Part of a small language model's weights.
Training: a variant of Adam for these matrices, 840M tokens, 12824 steps.
MLP neurons of a small language model. Each row is named by its layer, matrix (up: input weights) and neuron, and shows model dimensions 0-191. Each number is 128 + 24 x the weight over its row's rms, rounded and kept within 0 to 255. Numbers have three digits each.
After each neuron's rows, "fires after" lists the tokens most often just before its 100 highest values on Wikipedia text that the model never trained on.

L3.up1019:126138137109139145124155118126119123166162159076131157092183147142117171116119150126095096130154094083131135184128136094136144172130113134126130128123090117082119101123129116148118153141134093169145137104098129102159097167145092140149108134112102118112158081152117111152086152074126143121174111145131106114129124140127120168135128116139092114128125145105136126126157093075148123141110100141108083151099137143111137127111138144123144153124133104134126098093119107120101140085144097136159122107108146156128122188138140120134040088127152115155114117075114133131123160128088129133
fires after: " F", "eat", " S", "as", "l", " T"

L2.up370:103106149135140193129104145150128111111090092121095131203193081116090133151132128102090090095127120129149101091143147137094166138120106175143098133145107147072174150120168192133135153106153144126119095110118129105146142112134124138109136170107126181163140128144166121121103139072145134130092139109136151098151151090112145121177124123114134155134144147150121134132103137118161108132125104104104154150117110130100115136127104137120119110115098164131090136148100121115135145110125153117104144121123144111095075142124116155164111172114132154137145140131118142142107107109155130141
fires after: ".", "l", "ic", " g", " L"

L7.up543:128113092116101126159156128121105110127084080125140112153123125148120178163123145125114136134120061097123104119098132142147154127163115089114088095133150124154165154094170170166133121145173099137131133092102165088142118138165161104156126135136138147116121107122116158131087134132154134158157102105134123086153127128123136103086110120126147143118145087111133105095134121124144144081116112161155193166117139181115114121122141122103134081147138131128143109140141120124146134125099142116170132158176124129122140128132093152129127141143095158114182116141157101133174093136161180136
fires after: " R", " the", " ro", "R", " A"

L2.up132:118140164104120126149126163112151104144117122106158071121161116079121142132157102106149135125126114172108103132100131101109186158166092117130085153148129145057083127113159172136153125098128120170089129129103118081120119146128138121118136122116110160094137105094111160180116106103156080178097128114153090122103150091095122146088164146147118102106110082091155092139088092139112148143141123150143142103124126101109140131131161123134167094128143130124119132123137138141157148131126143143133110083146094141126151152137131150138144141099131144096129109132125118123136135091137135181
fires after: "il", " l", " C", "st", " or", "ch"

L3.up243:094090099168143135119126152152113116109108172108103151102108141140118163176165109074107117063120144103163132132168134131118086126112116091156118174151104137086125204130167159139110155157111154136155151100159094102134138159131105125122131133147134138142132103111121102130150106129159136121164110147110102095121175105169130133161131162122121113194131140111083092130113133114152139171127126109110115155136160093142153136139137088119130108111129172114116136147154138112093127086124144101149116099127181142122104137111162144120132103136110133120137109127152170144122107121135131121
fires after: "em", "2", " m", "m", "om", "1"

L4.up700:130147140131154153133114148090139148154098114136177105138140149147110157118149125125129175139074075162128118131104178113115159125150078137126151136147129170155131129113151115104091103136100155135119095113105130121123155122145122149151141127146079173137111153081133108164161089150114130166113116129137075097142150088137153173107155099091125133177137121084111108131120116145130156164145076138130110131153110122171125129127149103125128082152123132102148122148160114102168118126113104160143109101132121154117141116109124114115082151150126128126141077122113173139157149099142113184
fires after: " B", " b", " l", " c", " C"

L3.up656:076159131158112139162089100108102117107084161111156077117152138139139125118100100112126113137107149113123102147122128103093139106146118141079088099164122111110075188136134163108127085138096120136094138097122143103196103107104125113115144164169120112159127095087159079136129159138115127135123137132156129107118182162143107121133114110125088125151101103146140116148122120124119098109116119140064112126141171116142129153111166110136118091123128129103141117134093133121096131170147130159134116122124146126133084166129149142121071130100121139165123095144120090167140118130110139133
fires after: " ", " c", " pl", "f", "c", "un"

L2.up348:146115127128134125128123077125141118120131160164103120112151171113097178130133114105129087090108105131097167120128132134101174149135075120109096097158118106096112136155175109133119099080159136121106132077118137112093140109123138128140138126113103142114150103139131135111122148110146083135132173100125146131109140131137188100125132109120132120169076079149077096119133125138189151196142079144156122128106126117139147173124150114129112125129145135153133140149151143149144117140108112117127108096123122136106137141123155121171116158126145126154128072138150159130077104099134173165
fires after: "ol", "ch", " L", "il", " l"

L4.up259:123148141144148121138130130109138134087135152091141158179142076141131154132066143140095147143086098152118124142123131159189112173125135160154188081139105120154119087119127173166141135146162152127092123161120109092122127164151097151153133113052091136135174106117125128146117157168114151114111129106141144123110157139148119159127126169140160094155156112155130144102125146145154149118157116159112147138106132101114137153099137139117133091141157092097106095146144111109156126128145118108135107071135090119112116168134106129131111118123105113140113146162115113133150134107121117090
fires after: "er", " S", " s", " re", " c", " Re"

L2.up812:123131151153116155135085177147139150133141140150133132164143117152124136119132142119134167114182113129090118145144122184140115115123115153090135132104132157112120145104131101109116130151113151154129166147153162139104104102137104118164126122144105108191133165099150161097142107053150128107166112105136172136117156147146062123102143177123105090126084159125094121086119103141143164102129077146120098162088181148146188133115158125097148124149140107144150164128142121113142138142136110141155122137109086125162085125119113125126130129158131111122151119152130114133108130118157116104
fires after: " E", "l", " F", "f", "we", "ict"

L2.up931:110113134146186126135093174146128094134123104098100139171143141098223121148134133086138087122139137115145092143151135124128147180114118152119143125119111139091147129123144122129126112165110112186133128123160138090102128131154124164131138116119122151140149137116135155108127086147156116146115111167141133153128193127101144144132133121143174165176113139107151127107126084079133091109120158119104140141136114100115126154077143122101145107117172185135108156075157143139178130095138127110142150112120105160124111145187115138120115166111118141122114124114114142132139133144129142141
fires after: "ol", "l", "t", "em", "it", "u"

L2.up465:110134126136126132124080098133143123090145153121126126136121107150122140131108163094118149106114113159157123147150174181092132123117100150126128110107125127088123129101141093080054109110126132153133140141129145140132119121134154120167148176159127121159165076106189113107138103133122124176127126111166107117119172128126105111165127126095082133184112120110112099123133150113160149111175070138086110143118161115153147128117119111119100108143088150143130139109160107112114138118131149136087148101131110138104100135152165159125075172133095116121117111134089129155095139090142153103
fires after: " E", "U", "m", ":", "E", "l"

L4.up1085:110076142154126134145119097152138166112095134164158106147135102138102163106145151129151146117124136112110138131150122144099121105140127151123148164126110152115123080152133102133102113108127184116145150089129068147140117113148135128113179156099079177145116097118164108141107154134131119153177131172161105148115167126116148121134117162146141144141157124137099116121124142122135102061157131156150175110160187124144111141109165097134130129090145117155141157125107168100130175140124144128157122141134119137170116102120137107139111156159103103104173148146101095112136138107146114072
fires after: " (", " |", "\n", ","

L7.up594:100090114104163144126135132113079111120122119160150134143150106114085182134101137085116135153156129133193082138145121107115132113130147204143113078145088108153155138107135141160158131117146159111101099145121102109148129130165135122140103098163126123146131115120171129162111101123165170152109127096152149110153113129149132118131118081119139109102147126137097149164146134089123121120107088117144155154106139119146143136103092095117107117151169139144120125132125081139134128123180126087175146105176132113088104168149112104140097122108112152159114150143154133138168120116132163121
fires after: " ", " |"

L4.up1159:112105127095098137125110168125102154167134157085116147100130101111124128105120114181159105127135149135126107166133121145100117108114105155106096126132141090117139131091154162124099141143143176168136102123118098112167106103119086145159171136083145172175148142169125146122136147136125099112164129159110129110132139169083109136085150101116173139155079094126116110134113119130082129100113090152128163163133162141118129129083114125115104125133109094127151107143149130153107162136130134173148089149147140138161152164115175146157134115113126121115149094120155120169165145095150114111
fires after: " d", " D", "ar", " comp", "a"

L2.up1027:093162092123132156108120141142115133090144088116132090127129150096144133150170143142098118157101088144141132127135136174125116117157119114105101150151067121076125157155131173156103154133111128114150163114178134130151111145150161114159164093116106125105138095167116133180122167148120126122156113134148075115126126117132139147137124134133124177111113172087090110071126143147133116152150119107127167136091138133207165124124100139103096111103144143133116128142139126165113132141159110091117130150112100116140161155120109143145100156105144168124159154135114129157145119087117143150
fires after: " ", "|", " |", "-"

L4.up1478:137131087145147127102140096114154167093100153165130143139116096138108154086137107070118092130113079126121126123106139169138087104138124173121140142144088137129175116065147154147117171135127106130110113142106116094133123132158119122158155153125086101178096168124169088128130134143122180149097105136115143125109110136155123149151143177141135140167110128139133094104078137119139145129157109159115118115119137085106122150161099131120100105179128139153110138125094144124155128142160122133119119119166108083133092137165177122155119137134099168133087127149104122132161154111142115127
fires after: " re", " E", "e", " Re"

L2.up546:107129152126179156129139147121146109106112119078125138148190057093133154169112115136128094162101095158116104148107148116164138137159103110139137098126123132140099148122136127114064159111119143160142105135126114121150132120119086099151135136145081126148170114124108142108102155137118171152117092162130117072133137134145124187134136124119164140140138130137100113129121108117116148092112115150174082115140091085144106161159145144140106127135148118100125128132125132120124158165183144134119162130154145151112166164159177121112126158145104111136159130119172160135142104109093116144
fires after: " c", " l", " e", " s", " con", " a"

L2.up398:127151096117131129151128128128109104168118116112101122170114124126157112157119095110110153184109137166127108134121146165116081096146097111137137071140140109138118150107150164144135158088162137160093121102145130107155093086139153105164146107120145164110124110140117083158122128116116097183150149106134142068083129192089095160099116139129129117182136099103137114154152086118139119110135121174108147123153126119130129154122134108100131128138097104121146158125126143152163113154144115152111108117127154153151137156119167183143136130100117086149096100110150132168134118138140131158
fires after: " D", " d"

L2.up605:140129120122132134148089076165113179143080110123104107162121111132124122144115101124132154179121100177117109157078157132122145079176124109127152158140097118152125154131150129115137151103178125165128136103150102117148095151101128108132115131083090161128130104112110122171102151151120125163109116112092169120125178123088163111139127146106115146148167139110112135135129088134111149120131102125128132150107131110139166086122155112113122133111123127114155137152103075162123155135066127120076069161139142130152142121144147182136168145128130121137155106132152101142131152141161130115
fires after: " Ar", " ar", " A", " D"

L4.up1235:094131164122138137103134118135120152098120108145166085101111109150127155113124159096172136117144141133108119150145137139116117082145120100126155159128125119125134097170162112130113113105128115097093109107154070116117134114114136105100142136139112149137089093104133118131113182165115111144193140158150082143109169107149149114146111132138136189122152117127135107125100116124164107073088128133165153106121157133179128135118157122126127121158154091137141166139130169185105105131075122125114116141118099120130127167160116096178112149155078088133097094136139120147126109123149129099
fires after: "2", " ", "-", " |", " ("

L2.up217:145136130114115144128104119166111108131121106109104135156164140099115137161174113116120085150118125153115130115116117133119128111113056130096134141158146140080133161088142174133133132142176120112117126113150151137101127144123147130133134146126126133127144103123206159151108175104140153117147164156143103100113123104097142141102150157105125101131128100124133122175087138119118132182150102140093175151109129123182140136131156103119114164079132162155074120142143084136131153103108121129095120162152114106132136130161152138165119183101133113145131149115109090176139127145084093140
fires after: "ip", " ex", "ul", "el", "op"

L4.up249:104177126136168139138107127094103159114076109121134141127105124123095127084118108134127113175116077142111156137106144173113131152116101125125089136149142158078132130128119106146140129112144182147103094161173149113105200157139180124125143146119122134133140112130132094105095140132142147154094143116114117126144152090127115171127147143104107081129162107137110108116154098136144103091163098151139129120092111129146086137144146126110131077142147144124110147138125120132135140193111196125112111127142121121151109151144153143191133157123127107169109168132099122167113141114130135118
fires after: " D", "el", "D", "v", "end", "ed"

L4.up629:097111166096147146135109122141113095120075171150123131125141093112140150120102088166135124170127155168143139141121161142123128157137141174125140135139097122145191109138158151140106139117127149141103127166142099140152072089131118108166133119127138123128123079135164087123129173128137140163125134174126133129135098134127156115130112152114145112117182117125111160115143156137178157117119102123143160147119151094154092125134089076083103132161131145160151153195113134122121132095107122149119121128144140096134074144144124101156100111136101139150121157134163084132155093087119119119
fires after: " |", "am", "E"

L3.up790:081138148111167140163132159130122158140130135084148170139188139121178126160103106158139147123126149102124164148114144152135129137149115155151129117144104118122102095176181104150098112209125104133160131129101132129127084153118138130157126115118134147119114124181168134144104143137108149149140128165138111106152126083110141111113137142130101148151128148106134122128172113122128130127167116110106103126159141109123122126150173120087117132147148128171110069126123144155131123132116120113070113143177128153140167131090111092122092115114157093178112135112147113158146149079127130159
fires after: " v", " V", " T", "eat", "T", "at"

L4.up298:133161105128118137129160181152161129115178144160130126124169155117146123104150126173076186147095156102132169161129157145171140157111126142117133132158112116108151141119158121110081107096107129124137111116127129124142127116154149080125132147103128131142125148161157061189113175121125124144122125110145091127136141088112090132179126138109102116098126127118125121131129098080140133106134114152096128141100125104121117135172125097093135175146146159161115118127114121115122111148106095137057144165128116109176109139135146115142135136124164113148138115181122130126116185111132114126
fires after: " V", " v", "1", " ", ".", "v"

L4.up539:095063087123137156149087139129071106157119103121099133133141126138144153118110119074065092132165103130161117134110148132135122142144049154094142093153081130106126134152132146117129143112133179119139097131145150094120120143132133114100106104127124147138174129131106124138133096140130144120183124134146138137137159152141128142099131109134126129137118078132089117148100118100135130120163109154151119132120147116118158125076159144110110111105140111111143131127114155124100149098128138098144113151153131130125132121202154092143150147079085110116111169090092131159124164111149112163
fires after: " in", "s", "c", " im"

L3.up1226:188106137111119139115091141141096078159098135131149160138108125143120135164142149136152118140134117102117133158106151109108157101107163123137163136142143161104086133138157133122128124156165147137157115103156125111148165115121138152131153093100100119115120149093111116153109192090183173173150139089118114129131144147105143122126173123120126114121134082124093116139142128159129113135140131110155134131148119118142128135121095096124142135145152132165148162148162108116138135152149095133130067131170104077179147155170129120098119167111128106152105132064102116137147184111139163135
fires after: "a", "\n\n", "ig", "ro", "ra", "re"

L7.up24:159136128090142129110107125135103138091105157121136120171114112104120112115125157079133129181119103153154104159144134165160152128164140113105128125123153076132138130102157141146117121116176133108113131136065128104135179129108167123124149163126127156149145112079108119178085157108165156121142135130124124117150119133159123127094122123142164151161088117149101127148167136144128141130099115121084154125101125104163134108149089077108118092160146178104123088130136138132181149167071100118135116132107135099112124138141170124108141107118150134121150162164161131156172115134134147148
fires after: " R", " A", " Le", " st", " the"

L4.up1372:156122106138161122179113099115112118143101130154117140171145111123138177141120121112144099103122107118127143131130135118132085150141123125132171114116093110128134149121171171134130162114133102141147140089189147083102126154141160132138141159087130126151190121157116108128122113137091153123160151098114137141147176109135132120085160101094139106135113131167111115102124142113132111121134122120114072136138127119119150116157143114124125141160209143099130095132136094117189146119090126089136103146154127131111076113149140095122140096143135150103190162170173121122109122135144107159
fires after: "r", "y", "al", "l", "-", "or"

L2.up1163:136141130135144155131078112152131151143096102117155097151137135143111130112055073142100123102103055152137170139101161115109109106156117141110133087137134128149114164119123152101096150174139136171154130111140110140124146163143161081121115117111123106135114106110140181156138077120143144136113140098119107135155157176139128117125117124135100134122161129131159107135113121129084155135160112143147131124112146078116118159104136139146134127115106120107155126142112147114123157082120160153149148186122147129141137143122119143173103174093151108104091153080167148131146149113099111171
fires after: " c", " a", ".", " to", " h", " t"

L2.up352:126127099134127129112117121121114132129117117130149089120149083117134112083149114153114148140102117143128143136137183157132102113142104118156111082140103127114140143124139111080125136097138109138157117092126092109102119085124166149134171089119105185161116141123149126145144133172116150183174144127168083151115176119111164151153144113175160151140126110104101127146113149121141110107133096179150165154157128105181117152134160125131119113143118116171097137132123149159149166131101137109150134097144125125121111159135114097131111160130144077083120134151158128154136065120138099079
fires after: ",", " |", "),", ")", " in", "0"

L3.up654:127092122100135172102141122137162090110124096120148122122113129164112135133142152118174163120118122117153098132115127105125099120157102161113145145142095144096187132122141110099125091132120164126119094102132129107129134112139151156146145105143137128139130115108099110157117180105097169124142144109136106109139150147107119094108191111144115072099143129114127126132142131160102154100162134127130092134102150095158124139114089097112106131161161105134181109105133058123178154097159107169184151139137098118147153142125100118101111120117146122164150165121102082133117149134137179157
fires after: "e", "-", "a", "re", "i", "o"

L2.up345:117132144151149141154086166123137117108124071103136116135148127138123114105097100080148122128146129129170105122131151097165104174138121168089119130122105129117145117124206132128123136108148153136146130123093142111123140153129114164138126144144136146109108157163126161099118131118156169105092142097122135112127171163107108155109171120094126127138137143182141115107115128108116124144127131148149164139090109135118113153105114125113140132107160164125133136112180155070155185139142122107186170123092137159091128152172110132138100176129111136139166127079086101129091146110123141143
fires after: ".", "t", "le", "0", "7", "l"

L2.up1067:128093136137124135103115113129136128133101162161144119132141129111125123114160182142113121112115109147112100160110144157146113117165095113108105197128075111115115114105141110134095119113113108127136150096167166107152124100190160112104182053105105110129143136153115134136107169175141147105146149130164129110099122151149127183153126147143142141111086137102110091089102117124124140128131105155132119141154105128156098085150134085086135105131135147129100096088141152138124121160132111158114153108112107093130084139172116097120082164151102103140127133127131106132094104122118109116
fires after: " B", " s", " S", " W", "|", "-"

L3.up486:150122134140139136165081137138126121130144076090121125132132138142136136162132125104087124092132053097148131135113145120094137126159070160134127109106137146128119153062155168109099102100157125150116136123105134143131182158095153137132124176129108165131124157147108134143134121153145138147100130110122130132134148170103129172159161154116108148149108109180109098132126141158113101126157115110153096150153148122124111075087173109113098114143124146135117123110115083096194154091126114133167103156133122103091139116170148133157111153109138126088137143135167128136112133120119133151
fires after: "th", " c", ".", "pl", "ail"

L3.up1277:081110158090155148153148090118140140145109135105116148175221124157142109136102168182153110138165177136115130151096142107133106152152120104141148116120093131115131103140129140166102137168135152161155141152145167128129148104162137115141113134122121141139153135144174102145109140141146158134175117147133105145170126120082151133095154134127111152086137088138115120136141091114126119133119129130138099161141118141116137153159123099049108156144120155134098120149114153097146144130159123101129127140157138136111123142094105123122099147153126093158181136101107112142141166103157131160
fires after: " as", " an", " v", " T", " Z", " t"

L4.up908:147111171165116150115096117118082142092102089131140113114106141130138141104115162118180117126116114107155181130148149114086138095177149154096128110135159166093144153104133159140129139140111153135164139167131175104134143130156108132114130109100132140112123154107117117134103149143143134133107139098126135109110120148164096138104150109121082097166146095136117096140106117071143143176124154138157151149127164148172162160109131103104124115155161090117148160154143110117143138145153181145130082112148135113128141169153135156128101161104166120131139088156101101176092126140143144112
fires after: "\n", "\n\n", "en", " ", "ra", "an"

L7.up1051:143061131099098141168120152116111158095104138121095133142158113130132117132136102166131131166105135207107126161143179142155129121106146148132112123130132111098133138139153095127088102109140131126149135164144122097093157116168139121134130140139114108112115100083184112118077119155125151167119145178179095118143121126125074146119129163147129114141152079117098094138129110118164145132136119122144153155137170109143117112150142130102127114141134120134128132090126124132145137129091139105148134193147162095113144110121118109100045157136116109111145155147123115117126111105141149086
fires after: ",", " (", " in", " of", " "

L2.up1469:097158084135141142154105079189088124122126102136130123152110146137076164156157127136131161124141113155086145158131136120107175106164104164105097114151107134120107099115131134121133148125097125115114101114141126099104125062118151124184138149139167151120146133146167144143118118134171169116166173058128118110128147142135107143134171136117139129135147146120119105104099122116125133151131091079101135165153135110085149141173107096109125121123145140108117074096136108167143125092130129165114155137134176146135155119118132157118148129122163158106131144127136148116131108136082142105
fires after: " gr", "al", " l", " d", " Ch", "a"

L3.up1118:142127122127134141141114113172124150099135077146137110141102144128092164150160137173113119086150128137144152127088116096092144130145119139126145145124149150158130134150182119066109161107099123162155066126129144084117120106128131137116133118134099129181205098140133113132116109110134158106148108102127114100134186068096098129134158128100099136160161144114094132144108099126074095151102134141137113137126136119137136096106137128127131163097156143152122111108124105138093133135123167119164131137159119107102105117119163166106162119128094166117160119163097116120105130111118152164
fires after: " l", "l", "ar", "al", "le", "or"

L3.up1454:093080157159135150153130152144124102149093113132142101124177102100138165122119132144162111169116121121112159116157150149143124148138145120157140115135144178115115153118166160159134143136108132133101136139130111126114135139113148089146169099130108167126094144111120106134111162151096111118160153135107129113132169135110063172141111155136118142110144099149166126113092106105115125163158141155142163139141151068150114167091101146132106120159162110137182085136194172097150129135135147148124130115133138149149115160112145129144100179123149162159108099131110134168119162143123103103
fires after: ".", "\n\n", " N", "\n", "8"

L4.up1310:103142122123161130152106180102079121111144183126134107123138144108095132145145112115094146132088101101129155122112149154159081143171138138144145103130112129150121120132149151145105120175104123144151104131147101152122188130151158112135098095146114147142150128135177111152114116176117130109171132133182100097125135151186148118121141134135132097164112166109130151159132133110114105121147093129067082171101104103181102130170137128076118089131135155089128095114137142123112118145149089130122101139145160134120159139115099149134110104097090121115135132124151113148121124116127173142
fires after: " B", "and", " M", " V", "al", " T"

L7.up1121:139154134134138134104140103115152149152103134140138080175145114102115138095109128128132130089084121158132159168148145126098115101109114177090121107142149129123120135121135140128129104107106153136107144138130136100119147092115104127136129129151078131112103121156124112123103085137165100155177136148144142124130124102095176109149108149151101134106115134124133146122121141110156118111105118124116148147123128156119151129171112110074149091128142123152171150156148143183134221179113061132165135116113173123123102131119133133184118152109158167113177103124133181101149120133116138133
fires after: " ", " T", " st", " t", " C", " c"

L3.up813:137156095161140139140072130121108139079119131105138138108131121119127154118108118077121145117111138161125133111083134164101099128120104117077105105135096123121093131105126132127134179059129131160114106094130138120139155110122120154182154141120128135131147141132156093138127119129150131125159213141129150087123176122125130108135166101123137146192149126118129101165175142097099111124170124157117103137131171149081116122117145099096112124148139128111126156148152099175103125169167160161122146109154162093112138134134148144113136168136105117163139134146112112157136100147146139124
fires after: " ", " d", "–"

L3.up288:138154129131167144170128146112131096099138124101127127112138085141100126115153123137159137116112085130154123137117126101097144136123111122109144113134117165141154142129114117121104078111154123145140220122104101133131135142141124097136158163136100132122196117119134132109106132129158142137165110090165126058140152159118151170192173167115145113144128121135133100113170110108149145101102113125161047130131098100121084134109159099154093132124145119132132162089150123103148160135141142140157133157112149145088125129149160114108140154116117150106147098143162142118142136151120137162
fires after: " w", " c", " l", "and", " h", " L"

L4.up478:138063143120162123133129187145166127133168139130138065126137109105131124096116113093100115070126123164158152136135151130156136155183126144110130113134103197156171130061121093126141089137138150157138102088111150103091134118173118166144118108138089155155111114092111132131087112127133127147117135131150131114152087125145125168153179120139144140122088136183144126109140110110159120127117107127131159150077149128169146163120126087118119141089101128128134105118114112150130149132133134099131116126150136136146126117130150168104153081127118149131108125115123119124104113121108169142
fires after: "an", "01", " he", "9", "ept"

L2.up907:102122064146157143144087150128132111116113148082127121136111119130179124158124101099077109097133151153118102150144129157107105135109107127122061063143083110087140137142118166133168127121121133132163138111175118083118151150158136124131120122132114147119156138149107148099156114116138107157131101136140138120143133137097143104152117122126169153125123168125115107073152135130110114127141100143110110120111121071156146103150135127112111083101167172086169075156120119144094139120153147112114112127125154121155174121135125166149099145152107119172113078099143143139141133146144120152
fires after: "em", "m", "er", "in", " |"

L2.up938:106155115129138121101099100141105158146111131094087138139134136168114115161063147131137170130139119116154097157093148192130124119106112159130162134137119154120113126174120149154141106090159132150129145080130188127103118111100139142135122144135114175137134101159144117087127083111143133142127119152098161129141167101123107183174142092115095100168117127109121123115141073174150098109152129126147129146073112144133128141101119118117130116107126110132114109078142149148144160129152122145132109121181089121103094156119161126116106157156098114136131123127111155170142112114084142143
fires after: "ir", "el", " St", "act", "r"

L2.up736:105114139167124117137112149135110159107117166139138140161124089129112138142120173130138124122086108160123143153137139189126098117101130119140170144175100127099091124133175102126080143091101112145119144087135093130127102117108124176133168090100127146125148131148134135107130196128106111144131129097118142125145144118121143119123059134153140120126109142099120114143169112092154129078098061149131152122114108137139091169100141092136123109122178159147138112139107154111137166134137141154100131114161136090186112162156145143152100126131135125151103106122098170138118157146130148125
fires after: " M", " |", " D", "\n"

L2.up1448:141108118110167131123094110148101134120098092106138125151163138115144123147136075088082156135137119144112155098114128089087093108097105124128125125185109148111150134129133174117096139121145145143159141146136137067141129143158086105105133120133130159131113135101140119143116120112115174123121130111149138088143086119170147172121183148097140086130124136135135132123101121183162144185171087117109103133112140123123137113147129140107126119111108180148116109101119111162096130066128135149138083127118093165133157131170124109098119163082122153093129148144154141142133102147112095130
fires after: "ul", "amil", "om", " ex", "x", "cl"

L3.up1142:148138115113131141160088163126095139121155078152130121137126136125137138104102123088071102128121091138113104135106105120141134125128111095150128131110130138131162110100152158140113125173154136121133090099141143097127127113162105119132190129135153125159126103150167117133130112082116147130129153130119102122153191087144142116161143177094127117142100154146105107142082101142105129155157118146105147168106150093109082142118150121146135136123125184101120121161138091118113117098130144108130160128119126117109078106136170118155158118082081120107143207146105152149100089117111142107
fires after: "l", "op", "el", "al", "ar"

L3.up1373:166165172107125123146102113111117186109162137106186123136129137160138136106140144075173116118119136144096137148100118185136107121144102140115120128139120171137078138111115116167100098143162141142133119147174144120140139082153163122153116154097103174114131138126118118114126169097138124097124170119134117080107147143128105159124112125135093122149113131145103113111192111112159123124175114117105095136127107136163104114110133142111131083140151109088146135075137090118122115148144121098163126153111111146172117150153138174128091112095137135154152102127101135166144150104101136120
fires after: "r", "el", "w", "ed", "ar", "v"

L7.up1506:145138097114098135134134177119137103095135163124171140157131123101096134111130186151132109138132117115122169166161128109148143157119143125087125154120127104181100150128143196175114104087141127127108156136084137116083152111117103100138146155100140140118186110150126123061119145140142154132165133117122105146190119093081145136140108122167090160099090157155165114122139120103134103109076116124115156167121131113109098144111098131119147136123149118156141162140126116126109152144112114100125093147091150103145152144108117079138117137112123120129147122148156136122115156148131134164
fires after: " T", "i", "ar", " t", "ount", "le"

L4.up1454:134121112132164149171164166185102125132138113064156159194137130133143143119125134144117120164072130086124123133138200176126120105125156144162095106139151156102139121126157139133104156131125155124149093158143161144154112087163142137150169113112101150126134135113147121125156143118109122145142133111126109091135087115109099120126126108110154108128112124102106080137182161143164142114147116141127123152115139115153114142149147143121125105144116101171109130143105130185136149163146129101121110148163089090121084145120144132130070114169135099099146124104122119125098157096138139140
fires after: " M", " V", "v", "i", " m", " v"

L7.up1242:144116109151114117166157117097116129084113147156175136172123143113174122137149149116128152121118132187122103155156135130103106132129100165075141113119121092136133153094142146161162138122118139156145097157160151117106097092135113111128159121143124093150133106155114143150088142134139105145141131096109132103143118131137125150175158142150094102155120115148121145158148136091077145070159098177101120134137127132136071143096133132113091117122134073125107142113145169132108130167127170152142139149156193152156103125159141126112112140108153109150116098094130110149097114138156147163
fires after: "1", " d", "ou", " Mar", "3", "th"

L4.up831:127151144147140135108105128109149137130084115090164141143167111117144168144095150138122151125145103181131114187152149130080116094127130121098148048122147092138100145097179114151116128131167147147079135146113117126116122118182140137153108126067111176137123133119137126119129125138136141129123177129127156092147167155104130164162132127150173149146138092097121102169132090112120102151099130114125104132138133132100142175118132110137146124140150074122129118124153129157129153124123158082143148095173087129104160122146123135103125128148112112116089150130187136111137157141130136119
fires after: " s", " g", " C", " S", " R"

L3.up1317:091131130149121144136096111126112128108150124125124151128145125108136149147116144145147149157129087121147136125121160166108112156146095130104146111139075083128087135125148135172124164078147121192119132106146108138114112123115093116167125099144135109135162087122146143119144158093107146159144181128146105119144119117123134160174082126102144185160113122116131136150164109139119123134157092135168119184102126124133132154163130070115121088084137118102109126145129092157113149155197107102108139157141100157149132140081126177114162159120137131118112119151126122149134111121132098174
fires after: " |", " =", " d", " p"

L2.up410:139116139122103146123122114126132136098121140170140124138125127071110104112155155122172118131177134146111126109160113128122169105127127172136141165124114144149144133121174092078100123060154153151151105131135125110090109114122134122160101147122116163188118095163134138143079150112162108175153143155134105099150112080121132131078130126094137104159121094125126112104110132109110122150121115164131095147108147060149120141112100139102109113113101104161105149115152134133113127146106162112142122096152122103125057124143133106128080139133118136166176128157104121122082127118164130132
fires after: " P", "le", " |", "1", "3", "l"